{
  "d_model": 192,
  "norm_eps": 1e-05,
  "tie_embeddings": false,
  "grad_clip": 0.5,
  "schedule": "cos",
  "final_lr_fraction": 0.0,
  "dataset": "wikipedia_en"
}
MLP neurons of a small language model. Each row is named by its layer, matrix (gate and up: input weights; down: output weights) and neuron, and shows model dimensions 64-159. Each number is 128 + 32 x the weight over its row's rms, rounded and kept within 0 to 255. A neuron's up and down rows have the sign that makes its largest values positive.
After each neuron's rows, "fires after" lists the tokens most often just before its 100 highest values on Wikipedia text that the model never trained on.

L5.gate337 [158 151 203 120  63 113 132 107 123 108 131 103 128  72 156 175 107 156 139 127 147 150 131 129 146 162  84 158  77 159 103 131 106 134 148 150 124 105 109 142 115 112 118 134 146  76 130 129 136  88  63 164 112 193 159 143 130 112 131 123 153  70  97 150 193 159 156 123 104 193  80 131 106 167 195 173  94 173  89 123 132  84  88 117 137 127  68  81 109 139  92 163 145 149 132  88]
L5.up337 [190 171 130  90 181 142  98 101 106 112 144 183 113 145  99 120 135 128 222 148 177 186 175 156 105 145 110 119 146 138  80 138 114 115 133 161  93 204  88 122 129 126 112 169 158  68 170 163 125 119  87 146 121 123 100 140  52 150 118 139 148 134 116 136 125 147 153 115 123 128 160 110 110 152 156  76  94  42 111 132 103 134 149 159 155 181  73 111 112 121 118 108  98 133  97 138]
L5.down337 [204 112 150 102 142 109 131 126 141 138 119 116 173  14  63 128 122  94 205 155 176 155 184 149 154 158  91 147 148 177 106 145 137 162 202 147 179 107 161 129 115  95 137 166 100  94  85 140 145 136 110  95 189  99 159 147 132 161  97 138 172 162 195 156 107  90 152 109 132 171  91 103 109 166 180  71 121 133  84 110 106 138 150 162 135  56 116 119 128  81 153 154 137 148  51 156]
fires after: " ", " C", " p", "C"

L4.gate399 [107 152 141 158 171 109 175 136 112  91 136  88 163 134  67 176  82 107 138 102 197 149  93 130 139 100 133 107 166  84 101 106 132  57 168  79  94 124 107  60 170 140 130 135  89 149 128 125 165 147  82 150 109 161 164 169 116 126 128 177  73 112 153 129 150 127  72 137  94  96  52 116  69 166 102 129 147 128 119 119 142 119 168 164 144 110 130 130 106  93 119 113 130 133 167  85]
L4.up399 [195 154  65 105 126  91 138 111 136 128 116 142 104 103  67 107 111 125 151 112 155 128 120 129 157 143 132  99 183  98  80 132 153  56 101  68  71 112 122 119  75 183  95 138  58 173 101 131 141 145 115 129 117 165  76 145 115 104 140 124 141 157  95 183 155 120  87 131 169  84  52  59 158 152 163 174 117  71 121 178  59 106 182 186 133 125  90 103  71 190 134 123 141 119 117 140]
L4.down399 [153 135 160  62 168 170  86 114 112 133 102  85 163 180 134 170 133 111 168 135 138  92 174 143 138  96 150 112 110 131 108 105  54  30 115 110 116 163  99 112  92 102 122 180 166 151 170 119 108 111 119 150 119  95 168  64 147 215  91 134 110 140  82 155 117 122 136 137 104 128  98 146 119 137 128 113 130 100 140 137 144 128  34  87 137 106  62 107 127 167 136  89 149 130 113  93]
fires after: " ", "w", "st", "s", "r"

L3.gate384 [178 158 119 172  80  98  96 129 140  67 113 104 138 138  76 152 105 133  70 184 186  85  82 143 148  87  75 174  83  89 142 140 104 131 156 137  98 113  39 125  73  84  76 107  95 154 162 141 142  95  97  87 147 171 139 108  82 142  91 133 122 183 119  64 178 119 179 144 130  93 108 139 108  75 141  60 146 127 131 156 149 121 122 133  83 131  94 112  92 131 180 147 139 137 128 130]
L3.up384 [145 106 147 186  99 115  75 154 122 116 162 156 143 110 114 158 173  98  99 136 154 110  78 131 121 116 157 151 112 110 125 108 139 210 175 126 133  65  82  80 125 112  76 107 110 164 118 145 149 124 112 125 186 132 170 128 108  76 156 147  55 124 107 119 110 165 186 176 132 173 155 174 151 117 105 153 105 143 113 140 137  51  79 169 135 119 196 152 129 100 134 118 105 116 116 107]
L3.down384 [101 127 136 165 123 119 113 123 115 161 164 134  86 112 165 128 174 119 163  82 106 135  97 112 118 107 154  74 161 145 112 161 126 155 131 136 162 112 129 127 179 132  83  73 119 136 173 101 123 135 151 135 186 118 161 121 157 148 187 181 156 133 116 188 157  83 148 142 186 151 153 164 145 147  65 173  97 118 116 169  95  79 116 115  94 151 148 120 165 110 139 125 105 136 109 171]
fires after: " |", "-", "|", ":", "="

L5.gate112 [124 117 158 124 156 117 124  69 142 147  90 169  74 128 103 128  91 181 154 206  94 165 134  98 175 103 125 131 108  82 172 162 109 123  65  80 144 108 130 158 112 167 128 137  75 136 106  74 188 147  99 154 111  58 130 107  80 126 147 136 128 156 128 112  77 118 109 152 144 125  97 129 138 139 175  76 153 130  63 121 127 134 199 105  87  91 154  95 165  95  39 114 101 100 165 176]
L5.up112 [114  97 119 136 143 137 180 129 150 166 149 105 138 162 121  97  94 138 150 155 121  99 141  95 175  88 147 151 137 170 104 207 129 175  99 143 160  92 160 210  88 126  78 143 142 110 151  79  81  99 126 126  94  97 171 143  59 154 152 137 141 107 146  76 141  59 146 111 180 100  77 104  95  91  92  71 111 136 114 117 121 140 180  60  99 105  85  94 171 106 120 140  60  98 133 120]
L5.down112 [115 150 131 130 131 201 157 145 106  92 173 124 159 168 129 105 216 120 152  57 170 124 119 135 117 103 145 108 152 152 105 112 146 115 160 151 107 115 147  87 116 142 166 114 140 119 126 124 158 111  65 125 108 131 131 107 161 116 255 151 131 118 148 124 163 146 118 114  96 146 161 143 103 135 122  81 147 139 173 115 117  81  62 118 178 103 166 198  79 126 152 112 160 135 109 151]
fires after: " was", " a", " to", " were", " is"

L7.gate258 [ 78 110 106  90 162 152 174 127 104 135 118 114 167 168 122 111 167  97 125 150 161 201 140 105 158  83 111 125 128 122  90 111 122 134 153 103  86 110 122 122 148 133 152 109 113 153  81 130 135 144 146 136 124 121 105 188 102 109 152 152 114 175 197 129 145 145 127  96 101 122 201 163  78 100 164 167 163 102 139 171 149 142 113  92 162 120 139 141  91 122  54 122  97 147 143 129]
L7.up258 [118 177 166  84 107 161 121  76 152 160  92  90 119 128 136  85 111 123 123 216 144 136 142 118 112 120 145  64 104  87  93 207 119 136 109 116 132  64  89 137 112 124 157 134 198 126 123 107 136  79  95 102  70  86 174 127 127 142 128 109 105 145 144 149 127 146 122 145 137 114  92  87 178 116 157 106 162 138 133 105 131 117 130 189 142 156 149 172 163 116 126 176 168 122 176 116]
L7.down258 [130 103 148 156 102 111 165 102 120 131  96 146 125 138 104 147 255 106 113 202 131 132 102 107 132 122 121 102  94 112  84 149 127 110  56 114 132  98  74 146 140 112 115 139 121 112  72  95 128 159 119  76  71  89 116 141  38 171 208 114 142 102 115  93 155 189 143 132  77 173 104 124 129 141 160 124 132  96 122 104 103 172 134 161 151 146 156 186  82  96  93 153 102 121 137 141]
fires after: " ", "s"

L5.gate206 [183 193 161 174 118 140 147 163 201 140 181  89 142 165 188 128  58  70 122 112 108 164 113 145 150 137 120 111 100 106 140 140 143 101 122 138  99 144 159 141 135  94 114 149 107 121 129  68 117  88 159 174 156 114 114 157  90 139 129 101 186 185 108 124 116  98  63 124  97 135  89  97 104  88  86 160  97 126 128  98 108 126 137  95 144  84  71 141 142 145  72 166 132 162 140 159]
L5.up206 [105 132 187 187 105 122 127 147  65 158 122 140 163  99 190 199 109  98 114 105 107 103 124  99 142 114 133  86 121 151 185 164 138 153 129 129 127 141 131 141 130 148 152 113 139 127  84  81  98  54 161 153 135  91 104 117 154 170 137 132 129 154 117 150  73 136 124 113 134 100 131 118 112 100 103 166  85 133 130  94  89  93  55  65 130  89 112 125 135 137  85 122 140 120 174 189]
L5.down206 [142 146 131 157 125 119 148 130 108 136 102 171 108 181 110 118 168 124  81 108 149  97 126 193  77 112 166 139 136 177 149 136 101 142 149 121 145 116 160  77 145  95 211 130  97 145 125 117 164  92 175 174  68 119 129 117 142 106 194 130 102  88 193 111  77  99  62 110 118 129 129 176 130 133 131 139  67  87 131 137 174 111 140  79 105  92 107 138 177 126 128 118 166 154 104 119]
fires after: " ", " are", "-"

L4.gate59 [128 155  98 104 111  95  99 116 146  82 102 116 255 117 145 140  82 152 106 145 156 108 122 175 114 160 172 135 160 101 105 129  56  79 124 148  61 152 114 137 121 128 182 115 150  54 135 122 126 123 156 151 177 152  64 108 126 133  79 129 155 140  96  70 137 116  85 132 155 183 158 138 116 157 123  93  97 194 147 188 140 144 106 123 160 111 175 112 140 168 132 129 137 167  76 131]
L4.up59 [134 137 116  87 181 130 206 150 178 127  94 111 122  96 105 122 119  91 154  98 203  64  91 107  85 155 103 187 130 103  98 119 116 117 207 183  93  98 160 124 116 168 123  89 146 129 131 124 108 137 153 139 119 161 188 119 165 179 126  64 160 118 165 118 130 123 143 128 125 126 109  67 136 129 112  98  97  90 122  87  92 114 180  85 154 145 155 175 100 144 132 113 153 145  77 103]
L4.down59 [143 172 121 125 147 127 206 104 147 205  89 162 111  81 142 139 125 101 111  73 157 111 124 132 124  85 113 124 111 177  66 125 120 134 115 133 148 129 130 132 144 126  99 180 107 156 129 140 187 171 137 143 102 144 122 115 139 116 196 160  65 122 124 116 123 138 102  53 173 166  93  65 163 134 105  95 137 129  91 105 120 110 139 103 114 113  92 135 143 125 114 134 133 118 124 130]
fires after: " F", " C", " M", " Men", "C"

L7.gate268 [146 170 154  73  92 124 109 115 134 134 169 119 138 182 189 133 116 103 172 148 130 134 138 146 156 127 148 118 129 115  56  84 159 110 122 146 136 180  94 144 107  95 125 171 118 121 137  94 104  97 176 165 179  93 162 171  82 206 120 189  79 125 133  81 179  86 114  93  79 144  86 112 147  92 102  76 179 139  90 124  89 155 161 114 163 138  75 112 126  84  96 161 120 136 113 136]
L7.up268 [123 102 106 148 148  86 135  96 147 153 136  73 115  97  97 132 141 102 142 139  84 172  69 190 126  80 115 162 106 156 167 119 172 142 115 167 145 100 124 158 109 153 126 120 107 128 140 106 174 146 179 146 102 127 194 122 148 172  87 110 128 149 106 130 144 133  81 121  80 110 158 155 197 170 147 162   0 131  87 115 121 165 135 118  78 104 122 144 154  99 142 132 141  91 104 152]
L7.down268 [ 92 120 146 117 100 126 126 170  95 119  75  86 107 161 212 112 137 186 125 120  74 137 176 123  92 132  65 207 104  71 114  89 148 140 104 140 130 210 154 102 130 130 128 159  89 160 130 101  88  99 151 122 138 114 167 154 114 138  56 133 119  51 148 175 129 109 109  83 117 174 152  65 154 167 164 127 142 128 157 125 122 131 184 114 166 117 147 127  60 115  91 144 107 154 139 106]
fires after: " ", "2", "0"

L7.gate209 [136 130 145 180 139 171  97 174  88 122 100 132 148 102  99 160 128 138 114 145 104 119 117 109 108  84 120  94 120  97 114 147  83 123 113  69 121 134  66 110 104 150 143  97 112 109 150 185 151 148  74 124  77 133 162 158 119 151 149 108 141 118 120 143 105 135  93 114 104 114  71 178 181 160 156 135 127 166 184 146 114 146 117  99 171 132  80 115 158 109 103 137 146  59 105  69]
L7.up209 [108 106 115 152 174 121 113 161 145 135 193 119  64 122 174  82  90 148 122 132 148 144 166 156  88  99  80 107 161 102 126 125  79 130  68  96  60 149 134 147  74 118 140 146 172 160 117  79  88 127  96 192 146 118 167 174  98 104 147 171  79 110 102 143 145 138 107 108 137 119 118 144  27 178 137  89  99 136 158 158 125 162 112  52 138  95 140 169 144 112 110 180 148  91 125 157]
L7.down209 [139 115 123 175 122 155  90  99  91 149 134 102  48  51  96 139 145 127 128 160 166 134 104  66  84  96 147 180 169 121 150 138 125 126 168 145 129 132 136 109 139 117  82 100 154 146 181 140  99 178 131  99 186 104 142 122 189 175 113 109 129 110  76 172 217 140 157 137 132 122 126 110 120  92 141 142 108 125 140 162  85 100 134 106 192 115 187 114 142 127 128 151 174 144 152 139]
fires after: "-", "2", "w", "3", "te", "."

L5.gate262 [132 107 169 116 192 126 164 110 126 167 117  55  94 118 124 132  68 142 107  92 123 158 134 114 191  93 169 152 148 156 176 170 137 171 109 155 145 166 119 146 138 126 150 225 145  86 136  91 128 177 146 129  71  96 176  94 100 215 208 171 161 121 146 152 162 123 174 122 128  76  66 160 106 118 144 133 110 146  83 140  61 152 124 155 128 139  86 135 166 140 156  79 142  56 126 122]
L5.up262 [132 126 132 128 146 141 148  87 160 190  87 152 139 131 105 122  70 163 145 213 105 149 115 165 101 102 128 158 120 140 212  79 108  95  82 164  72 116 147 106 134 119  94 106 128 126 130 145 159 105  67  89  97 120 135 174  52 112 102 111 105 142 113  79 112  64 142 113 114 107 117  45 165 136 121 172 144 101  62 118 106 104 197  65 134 139  82  94 161 131 131 123 112 201 114 168]
L5.down262 [108 152 103 115  91 140  97 130 108  97 109 104  75  94  62 116 202 126 129 152 150 132 117 123  99  91 183 125 154 181 160 156 131 176 130 146 119 119 144  90 154 150 140 141 127 113 117 125 142 115 116 140 174 147 110 169 179 125 196 104 162 111 139 117 112 114 183 136 163 135 111 147  52 121 108 141 147 147 191 150 117 111 110 185 148  74  70 156  82 118 170 115 118 107 131  84]
fires after: " ", "==", " a", " the", " dis", " of"

L3.gate452 [ 97 126 201  81 148 108  93 124 121 104 130 143 158 128 151 149 152 105 175 166 219  86 152  96 148 148 141  98 118 152 174 153 136 148 161 103  53  72 194 122 106 186 115 111 120  84 114  46 129 118  85  75 150 104  90 134 150 136 139 107  56  99 123 165  96  89  87 103  79 120 115 135 153 120 159 124  66 146 164 177 121 155  92 142  60 122 167 150 153 171 131 136 131 120 211 113]
L3.up452 [159 145 159 123 149  84 140 121 174 171 134 126 156 133 106 117 161 154 149 117 172 138 156 143 120  80  55 103  92 147 153  76 134  94 129 142 103 102 202 163 142 143 135  73 212  96  85  88 113 170 114 195 160 144 158 152 104 110 127 112 122 129 138 158 115 148 150 121  82 153 157 167 129 175  95 165 123 150 189 111 204 145 180 150 192 113  88 173 185  86  95 113 143 111 136 105]
L3.down452 [105 117 116  53  77 143 176  83 196 114 150 127 109 123 135 120  98 153 105 161  58 115  89 134 134 110 108 119 148 108  76  81 138 120 101 168 148 153 167 111 125 127 106 180 143 179 181 106 125 123 101  97 144 160 124 114  73 120 237 135 137 100 145 130 106 108 128 109 154 107 146 170 107  63 130 150 145 141 136  99  93 166 138 184 105 113 133 133  79  95 159  73 123 141  90 163]
fires after: "0", "1", "8", "9", "7", "6"

L7.gate578 [138 113 107 180 193  87  99  96 164 142 157  96 190 130 157 142 156  95 149 113  98 168  80 159 129 123  76  97 166 150 139 135 143  72 135  89 128 158 145 143 140 119 144 125  64  90 109 141 140 212 164 174 147 121 145 184 171 111 124 142  62 161  80 131 124 117 109 163 122 138 122 126  65 109 119 142 108 184 106 178 140 130 121 103 149 169  78 102 104 110 177  97 121 130 121 127]
L7.up578 [182 152 125 118 171  98 123 119 158 181 142 144 186 103 161 148 171 119  66 146  76 153 124 108 180 150  95 176 111 134 171 116 129 107 112 180 152 133 166 152 141 142 146 156 137 154 132  80  68 140 140 167 105 125 132 151 143 143 129 121 108 110  94 124 115 114 130 113 126 157  67 166 143 110 109 184  56 129 105 162 134 151 131 106 148 202  96 179  57  90 152 174 105 132 120 155]
L7.down578 [116 159 138  97  81 155  79 123 154 168 103 174  67 140 134 103 221 127 123 137 108 142  90  64 148 145 181 115 123 110 143 142 123 139 101 141 152 133  87 111 159 101 139  97 110 138 148  96 127 110 112 141 156 134 131 151 135 137 193  83 123  59 118  99 113 159 139  91 174 146 136 126 186 143 111  83 141 142 125  63  88 126 143 151 176 160 124 152 186 102 123  99 233 140 109 147]
fires after: "2", "5", "7", "3", "6", "1"

L5.gate46 [130 145  60 163  77 165 107 131  93 100 148  84  87 142 151 139 113 173 130 134 160 192 122 196 154 130 134 131 122 105 122 144 149 143  99 130  80 104 158  67 125 161 161 187 104 124 136  50 185 174 116 103 126 150 178 151 115 156 144  85 139 137 108 141 170 120 148 146 142 100 163 121  99 119 196 121 122  81 146 110 142 122 131 153 132 118  94 159 115 140 164 122 143  83 113  65]
L5.up46 [141  89 179 168 128 127 186 131 157 107  91 132 100  62 163 122 137 117  96 116 140 170 184 130 137 157 144 186 118  95 156 176 149 140 167  90 113 180  90 120  92  98 164 131 118  69 119 162 104 120 198 160 140 135 168 114 108 132 143 140  94 132 111 108 116 124  80 157 125 158 120 162 138 140 151 122 137 224  97  69  83 155 156 144  91 112  97  77 119 156 145 177 114 124 168  76]
L5.down46 [139 144 117  72  92 106 152 103  98 119 138  67  84 110  94 128 130 140 145 158 143 187 205 133 197 145  86 118 155 158 115 144 127 163 104 131 108  64 112 163  53 196 158 135 129 117  98 119 128 194 104 157 118 153  82 108 114 169  62 157 150  68 148 107 123 117 105 114 156 160 102 135  96 152 127 116 122 114 143  82 151  88 126 135  98 132  80 118  95 120 144 157 100 111 141 141]
fires after: " the", " ", " The", "The"

L4.gate323 [169 110 141 161 119 128  80 148 123 182 140 167 136 121 127 138  97 142 122 182  66 117 163 108  56 125 155 122 116 159 127 104 137 147 118 139 183 133 130 143 178 144  99 133 121 130 101 154 104  45 114 175 129 115 141 153 115 100 147 162  86 142  73 135  83 133 171 109 132 138 110  82 140 123  72 101  74 106 131 192  95 157 137  82 122 194 145  91 130 138 161  92 151 103  91 150]
L4.up323 [205  78 102 144 113 191 134 169 132 107 131 172 138  95 187 109  82 129 187 107 161 123  91 151  90 125 121  53 145 174  93 147 167  99 143 184  93 117 147 118 195 163 120  91 124 129 105  59 144 114 177 108 151 111  76 142 132 171 116 119 144 129 101 165 158 180  82 123 185 108 160 115 138 157 125 115 128  15 135 155 135 131 158  92 168 140 117  94 129 162 147 142 159 117 120 115]
L4.down323 [100 203 120 138 113 144 115 129  87 109  31  81 133 128  96 155 159 124 149  75 143 165 123 126 121  97 189 131  83  57 137 136 109  99  87  32 172 139 134 113 187 155 185 104  97 118 159 197  99 167 189 147  85 149 129  94 207  87 101  75 111 149 101  91 107 134 153 168 121 125 143  78 167 131 144 129 147 149 160 149 226 134 125 171  94 127 152 117 177 163 104  98 137 152 179 154]
fires after: "s", "S", " S", " N"

L5.gate270 [174 165 105 158  92 120 108  76 180 161 127 107 112  93  78 153  90 124 127 136 120 129 154 103 129 135  90  89 152  85 158  60  89  82 146 164 138 134 163  65  58  79 151 119 118 115 126 102 168 152  52  91  94 142 149 155  87 105 150 110 122 146 147 155 128 172 134 165 185 130 141 155  89  64 166 154  76 154 126 182 160 168 150 179 100 132 112 148 112 129 143 142  98  78 105  84]
L5.up270 [157 145 126  36 164 123 177 162 109 128 165 128 192  82 141  74 101 141  78  59 109 148 187 102 140 126  87 130 151 107 136 179  77  63 114 103 132 160 115  89 150 156 132  75 130 123  92 166  98 104  88  92 107 117 142 141 145 108 122 131 184 154  86 128 122 142 112 198 128 108 125 137  66 167 158 139  96 102 133 142 118 151 129 157 175 118 120  96  88 118 116 145 109  23  95  66]
L5.down270 [131 101 132 110 142 160 142 118 122 103 111  77 118  72 140 177 106 105 107 120 133  67 178 122  85 149 168  91  99 130 150 165 121  81 134 136 100 151 117 112 107 110 121  98 124 121 128  78  96 146 108 110 155  42 133 108 143 122  87  89 157 175 109 134 141  95 118  94 115 161 180  90  86 180 136 106  87  73  98 120 124 174  92  69 175  98 111  98 108  90 192 148 115  69 100 109]
fires after: " W", " S", "w", "s", "W", " G"

L5.gate343 [123  60 145  91  90 133 143 101 144 133 159 118 158 114 125 103 128 131 122 119 129 137 121 174 111 125  91  97 160 128 166 104 110 122 180 178 102 104 140 184 138 133 152 157 137 118 190 142 123 168 130 171 134 158 166 112  78 177 172 106  79 140 107 170 121 159 133 175 103 136 163 148 114 100 153 133 141 150 122 116  97 133  99 115 195 144 135 177  96 139 150 116 146 158 148 136]
L5.up343 [105  79 142 148 104 126 179 134 128 213 124  81 102 125 179  95 108 139 138 139 103 114 180 128 155 152 154 121  72 205 137 111 135 117 175  98  61  89 118 156 195  85 124 147  86 135 130 147 139 110 117 114  77 189 185 129 174  87 133 168 150  63 117 147 157  94  61 104 159  94 140  83 139 154 164 109 123 124 105  77 155 114 175 126  99 182  86  77  69 106  78  73 184  94 123  95]
L5.down343 [ 62 178 121  94 127 192 102  26 144 124 137 133  82  79 133 144 207 121 130 111 123 117 142 116 174 116 117 132  48 174 125 153  96 122 140 117 144  98  84 174 100 130 108 151 152 162 134 128 109  81 161 135 172 104 145 130 120  91 156 107 107 169 105 147  85 170 117 142 197 139 142 120 125 144 169 126 149 115 115 111 110 166 109  92 135 118 106  64 113 109 179 154 220 138 181 106]
fires after: " ", ","

L4.gate461 [131 123 136 151 120 147 180 135 142 103 129 141 148 108 161 100 127 113  47 165 129 150 174 136 120  99 109  80 136 120 118 120  84  74 124  76 170  93 124 103 156 193 144  94  81 189 169 127 158 124  90 163 156 162 170 174 126  98 115 121  98 168 153 143 127 164 179 152  90 155  88 156  60 105  84 108 171 108 108 137 148 178 154 121 174 117  84 136 130 111 186 176 140  98 183 189]
L4.up461 [157 118 122  98 114 164 163 177 168 124  94  74 161 122  89 156 143 155  82 182  86  89 136 148 127  76 146  88  99 158  71 119 141 138 112 155  82 124 221 110 135 123 134 128 107 113 119  66  68 143 107 102 118 130  79 143 118 160 129  84 185  69 142  94 160 139 128  90  79 118  55 125 134 175 145 142  54 110  85 116 149 119 125  90 132 191  92 124  82 130  95 149 144 140 154 118]
L4.down461 [101 164 171 131 135 120 128 132 198 145 103 122 124 142 141 126 155 143 115  49 147  96 158  92 139 139 116 150 176 125 148 114 113 155 144 127 123 158 116 136 112 166 179  96 153 176 125 154 133 142  99 131 139 105 132 134 185 154 126 115 117 141 126 156 200 115  99 133 118  96 198 129 124  84 164 129 175 138  93 149 136 168 112  65 188 121  59  98 132 105 149 154 133 100 167 147]
fires after: ")", " is", " ", " was", "3"

L5.gate571 [118 111 182 107 123 159 196 117 129 150 108 116 148  78 102  96 141 140 131 109  72 152 124 114 105 130 118 123 104  99  85 151 119 146 128 121 147  27 107 135  89 159 148 147  68 130 127 164 170 111 121 137 150 169 156 131 176  85  77 110 111 124 116 112 184 119 137  94 147 195  62 118  88 149 143 129 148 122 125 132  51 141 126 119 168 113  59 108 179 114 139 138 215 144 160 102]
L5.up571 [193 108  93 126 170 158 123 154 185 137 113  93 144 108 126 151 105 146 129 162 138 152 158 128 133 134 157 105 156 105 207 135 152 106 125 110 101 116 123 122 112 152 160 122 196 141  95 170 120 136 184 141 150 147 194 129 136  78 150  93 116  65 137 176 109 173 111 132 127 117 123 171 131 139 151 201 130 148  99 105  72 166 126 108 122 125 152  66 140 124 138 163 168 128 102 128]
L5.down571 [122  59 166 142 152  91 122 193  89 114  80  92 135 145  81 181 149 112 134 118 158 135 124 163 143 120 108 125 129 104  94 143 140  97 128  57 149 130  63  92 175 148 146 117 154 100 128 126 142 153 137 102 138 161 112 113 153  91 175 162 113 125 141 130 147 127  91 135 137 128 156 143 139 135 120  87  68 143 163  86  87  93  51 113 130 121 110 116 144  88 142 142 127 174 178  86]
fires after: " ", "|", " pre", " p"

L5.gate20 [113 189 117 138  82  91  81 116 177 121 121 136 147 172 105  83 205 142 111 150  92 158 119 173 145 102  80 142  70 127  83 133  69  87 132 120 170 164 118 104 159 112 175 137 121 117 134 148 136 222 125 227  65 123 101 192 128 104 127 115 124 131 138  95 189 126 150 133  95 169 145 175 144 133 103 140  85  99 149 114 154 106 100  94 104 185 155 166 136 109 138 146  92 205 139 165]
L5.up20 [133  87 124 118 141 119 136 151 166  84  78 146  93 116 134 159 147 149 111 136  97 106 159 138  69 115  99 113 122  97  87  90 141 160  65 194 149 143  67 112 135 145 128  79 178 208 180 125 135 123  53 157 104 118 177 157  68 129 160 106 123 136  74 151 145  94 136  78 123  98 162 186 129 111 110 114  97  98 103 100 149 137 106 105 165 104 153  97 158 169  94 133 110  79 168 161]
L5.down20 [ 96 162  97 153 165  97 118 174 106  81 140 121 134  68 147 144  58  81 139 180  86 108 118  97  99 141 135 121 169 121 138 138 169 107 203 111 102 105 120  72 113  88 129  97 106 151  91 123 103  84 132  81 129 177 117 148 132 174 161 160  94 191 122 111 135 179 106 103 158  74 105  68  91 115 146 125 163 141 143 184 120  88 215  91 207 131 141 117 139 102 152 106 148  74  77 147]
fires after: "'", " Fe", "-", "–", "2"

L7.gate281 [137 135 164 140 143 135 139  68 184 117 193  43 143 113 191 206 124 118 109 131 106 106  98 160 124 143 139  46  82 124 146 167  98 133 119  92  88 155 122  97  73 106 125 124  85 127 133  41 135  63 109 131 150 138 155 133 145 128 115  82 114 197 119 100 119 133 117 165 126 202  46  72  95 131 144 118 176 140 133 115  98 134  81 132 121 150 114 135 141 114  72 109 104  87  93 112]
L7.up281 [142 125 164  68 139 127 110 139 116  96 192 139 187 136  93 179 161 106 109 145  71  99  85  89 173 116 181 147 114 137  70 119 117 163 156 126  67  92  94 135 107 122 112 102 119 116 107 136 189  88  98  95 155 199  88 188 139  77  78 138  65 143 146 108 138  89 136 102  97 174  65 150 101 104 138 135 148 188 115 111 136 108 114  80 112 159 146 160  80 102  83 111 128 164  97 187]
L7.down281 [142 123  91 120 101 114 142 142  81 153  75 129 142 149  81  96 136 135  97 122 123 139  95 117 132 127 158 123 165 177 182 153  82 201 154 157 102 159 155 184 125 117 127 174  94 113 160  86 188  93 148 140  99 184 164  98 153 166 217 134 159 137  98 107 105  92 115 144 134 116 103 146 106 137 107 119  56 167 101 141 166 121 145 124 131  76 142 161 130  74 124 103 169 149 132 160]
fires after: " ", " was", " m", " km"

L4.gate127 [170 214  73 101 184 133 131 122 122 141 119 120 154 122 101 152  73 198 165 190  86 227 147 144  97 138 115 112 168 112 172 127 153  34 115 171 113 124 111 106 179 133 128 121 152 135 115 167 151 151  95  85 149 139 201  79 109  93  91 147 154 128 102 116 117 119 127 118 142 151 155 100  99  93  99 161 167 148  72 179 170  87 126 116 127  75 115 139 147  91 120 111 125  78 108  84]
L4.up127 [152 124 139 126  76  85 137 152 113  29  53 100  76 145 108 167 113 155 119 126 144 131 119 162 125 120 201 123 128 166  91 134 152 160 160  74 118 110 114 184 176 124 107 123 130 100 166 169 154 132 112 144  79 156 186 139 118 152 133 120  51 106  84 110  79 153 123  96 101  72 149 134 184 109  78  92 162  69  90 134 133 141 118 143 100 167 125  50 147 120 126 163  87 119  17  93]
L4.down127 [148 104 192  66 108 143 189  43 138 125 103  89 100 123 188 117 132 150 122 114 121  69 155 144 124 164 101 140  74 171 127 156 123 107 116 154  96 180 122 168 132 147 123 140 126 156 135 153  76 120 107 165 191 145 133 170 162 154 202 150  87 143 130 109 123 161 145 139 103 119  30 140 174 134 147 167  88 115 118 167 143 108 162 121 111 127 172 153 139 171 127 151 120 157 118 158]
fires after: " ", " con"

L4.gate248 [131  98 213 112  94 158 163 141  87 130  85 140 128 145 127 145 156 100 155 166 112 150 112 128  83 113 135  47  94 113 130 171 124 111 163 102 153 169  96  89 158  96 148 138 118 136 146 123  86 161 127  87  84 152 132 101 109  92  70 121 135  75 133 158  97 147 140 164 111 113  99 143 106 174  72 104 138 143 129 115 154  92 109 155 152 152 112  97 123  86 152 115 155 177 145  83]
L4.up248 [173 121 100 110 180 118 121 118 117 125 128 133 169 122 167  86 110 145 169 114 151 171 123 170 112 123 166 140 143  80 137 156 129 101 143 156 115 129  59 181 155 127 204 155 145 132 175 127 133 136 170 147 139 135 140 116 111 119 117  68 159 115 131 137 106 106 126 102 131  92  99 168 165  99 131 114 120  79 131 137  84 118 117 132 125 177  80  97 202 133 120 115 130 114  51 140]
L4.down248 [139 138 157  80  88 177 140 118 134 106 128  82 141 117 159 136 231  80 174 186 137 151 117 115 169 103 124 120 146 153 111 113 131  60 102  93 108 160  84 153 152 112 103 100 172  66 160 112  85 100 145 169 144 138 149 102 107 119  34  97 124 155  85 101 124 129 162 169 115 104 136  91 136 137 120 121 109 134 107 150 111 113  82  85 144 124  77 102 141 138 158 141 124 148  83 104]
fires after: " ", " F", " re", "F", "s", " A"